{
  "n_head": 6,
  "positions": "rope",
  "qk_norm": false,
  "bias": "none",
  "grad_clip": 1.0,
  "final_lr_fraction": 0.05,
  "dataset": "wikipedia_en"
}
MLP neurons of a small language model. Each row is named by its layer, matrix (down: output weights) and neuron, and shows model dimensions 0-95. Each number is 50 + 15 x the weight over its row's rms, rounded and kept within 0 to 99.
After each neuron's rows, "raises" lists the tokens whose logits its output raises most directly, leaving later layers aside.

L3.down480:76 69 70 57 52 49 54 67 52 54 15 41 93 35 48 57 45 52 52 45 66 51 65 35 42 24 19 56 62 46 52 39 72 11 51 56 58 56 28 24 38 72 43 56 42 44 49 55 44 28 35 49 48 56 74 41 51 72 66 36 45 66 41 46 50 45 37 65 54 31 71 40 54 22 41 47 52 60 45 34 67 49 78 80 47 44 54 67 62 42 72 59 32 62 65 23
raises: "well", "wood", "ero", "ett", "ec"

L3.down2238:58 47 37 36 30 61 49 35 68 44 65 34 30 71 33 47 39 34 48 48 44 67 49 36 42 37 63 52 53 67 32 51 49 64 54 56 41 40 63 37 73 52 70 35 42 18 51 60 47 53 24 40 85 44 30 70 46 44 62 61 69 39 61 32 29 43 45 60 79 45 21 31 49 38 41 41 55 49 66 36 73 62 60 71 44 29 76 64 69 58 60 43 56 73 32 90
raises: "ries", "ably", "down", "out", "ess"

L3.down1275:41 45 58 52 63 55 46 45 44 56 36 42 52 36 34 64 47 33 55 43 63 51 53 49 63 66 40 53 47 51 51 41 48 40 56 40 39 29 30 65 40 60 29 54 66 73 32 46 37 53 83 60 43 53 55 73 45 54 80 57 29 34 39 52 51 40 48 59 56 39 62 13 41 46 45 28 48 64 59 37 68 89 49 52 84 38 47 49 34 54 59 31 46 41 72 67
raises: "ugust", "lex", "r", "ll", "rab"

L3.down2573:75 72 82 41 27 72 48 30 47 47 52 41 42 75 50 43 32 56 92 43 37 49 47 39 80 25 37 47 59 58 81 77 51 45 36 35 97 55 62 29 31 73 29 55 33 41 59 47 51 43 36 67 58 51 50 66 38 45 60 63 40 70 35 59 53 43 36 30 56 20 40 27 79 60 65 49 42 69 48 50 68 64 48 69 56 56 69 42 35 47 48 61 42 52 54 36
raises: "rum", "ral", "ings,", "ings", "anche"

L3.down1008:58 72 37 71 49 42 39 54 82 46 41 72 56 37 79 29 78 61 56 58 24 52 40 54 53 36 40 52 46 64 62 76 71 34 75 40 58 57 58 38 30 50 27 43 47 44 36 53 53 46 36 52 58 28 45 35 39 61 58 40 46 55 52 50 71 57 64 51 52 52 56 34 56 63 80 87 47 64 55 39 51 72 63 81 63 26 49 37 28 68 37 48 71 51 36 42
raises: "ch", "ches", "ph", "wood", "cho"

L3.down473:49 40 45 45 38 17 45 76 36 71 48 43 75 61 38 29 48 39 71 62 21 44 63 49 50 57 49 36 68 83 54 60 21 76 46 35 32 69 41 45 27 38 56 67 47 51 55 40 35 52 56 32 48 59 54 70 43 54 50 42 62 33 72 64 44 29 52 74 56 48 41 35 49 49 56 54 47 30 66 31 33 70 52 43 48 54 37 43 48 63 36 32 61 57 37 43
raises: "ising", "is", "ises", "ise", "ised"

L3.down2726:54 37 63 61 43 51 42 42 58 27 74 76 10 61 31 48 28 51 82 38 43 46 44 31 63 51 36 53 50 34 65 38 67 78 54 65 49 61 75 40 41 54 47 46 36 37 35 49 41 68 52 57 50 35 62 40 48 70 50 39 27 67 63 63 37 51 33 77 41 62 48 65 72 65 51 52 53 52 58 54 49 33 69 31 36 51 54 33 47 64 69 35 40 58 72 59
raises: "thing", "one", " other", "th", "day"

L3.down124:42 59 72 43 48 47 29 35 76 61 96 46 45 51 63 66 41 57 46 39 26 34 63 27 26 38 55 55 65 69 66 67 52 46 30 33 43 45 42 46 50 55 56 39 48 28 44 48 53 36 50 71 51 71 56 59 30 45 34 47 36 55 37 54 47 32 36 63 86 39 48 41 29 17 40 40 34 45 45 42 80 38 31 53 86 26 52 54 47 30 58 77 50 64 52 52
raises: "s.", "s)", "s'", "s,", "s;"

L3.down1455:51 41 44 24 67 26 53 42 62 24 39 59 45 19 33 48 41 57 28 35 70 24 61 41 48 65 45 46 37 48 31 52 44 69 75 59 54 34 76 51 48 65 51 48 55 23 40 60 27 44 15 71 62 40 64 59 37 51 48 51 47 61 72 52 70 73 53 41 37 64 38 72 57 34 46 60 55 44 04 41 31 65 64 38 40 39 51 49 56 37 43 53 72 36 46 51
raises: "os", "itar", "ologist", "pped", "os,"

L3.down1577:56 45 48 54 28 32 56 45 59 43 55 51 63 26 48 44 41 33 31 35 45 33 41 49 48 31 62 63 41 63 56 52 33 58 45 42 47 51 61 47 51 36 49 36 52 64 47 61 61 53 70 66 60 23 52 44 34 43 82 54 42 53 58 44 48 47 28 54 49 52 40 35 42 57 46 56 56 51 53 49 48 50 56 51 52 60 61 36 61 44 27 57 51 65 70 27
raises: "son,", "ce", "son", "ce,", "sey"

L3.down2857:67 50 66 36 63 45 60 36 42 58 53 51 41 47 72 55 73 52 46 50 60 43 27 56 36 49 34 53 52 46 57 54 63 36 56 35 21 83 74 50 54 46 56 46 37 67 59 53 60 80 71 56 33 64 70 38 35 69 57 46 41 50 58 68 20 43 38 64 31 35 43 38 61 30 42 41 65 57 50 54 50 62 33 61 57 51 58 49 44 52 41 51 39 53 63 66
raises: "let", "ots", "ending", "th,", "lo"

L3.down3829:30 33 59 44 54 59 79 66 28 66 46 34 30 50 54 50 45 42 33 11 49 86 41 70 85 54 48 78 50 52 68 37 39 75 61 83 69 43 34 34 17 33 61 66 48 56 49 69 53 48 36 63 41 54 76 27 47 77 65 70 33 71 41 59 68 32 47 57 36 66 62 45 69 57 41 65 69 65 54 72 75 80 47 54 46 64 36 78 51 52 31 51 52 30 49 76
raises: "aced", "icit", "acing", "lection", "ending"

L3.down1063:37 31 49 29 47 53 57 43 62 49 75 56 97 40 57 51 69 62 38 42 49 46 40 47 34 31 40 51 14 50 53 36 78 46 66 39 37 46 39 33 38 54 66 27 38 60 37 22 49 26 43 29 73 62 32 47 44 54 68 50 55 46 28 60 52 29 26 33 72 62 35 45 46 39 28 35 43 47 49 41 27 42 76 74 55 73 50 44 35 86 59 38 52 61 72 72
raises: "uch", "uc", "ach", "ah", "agh"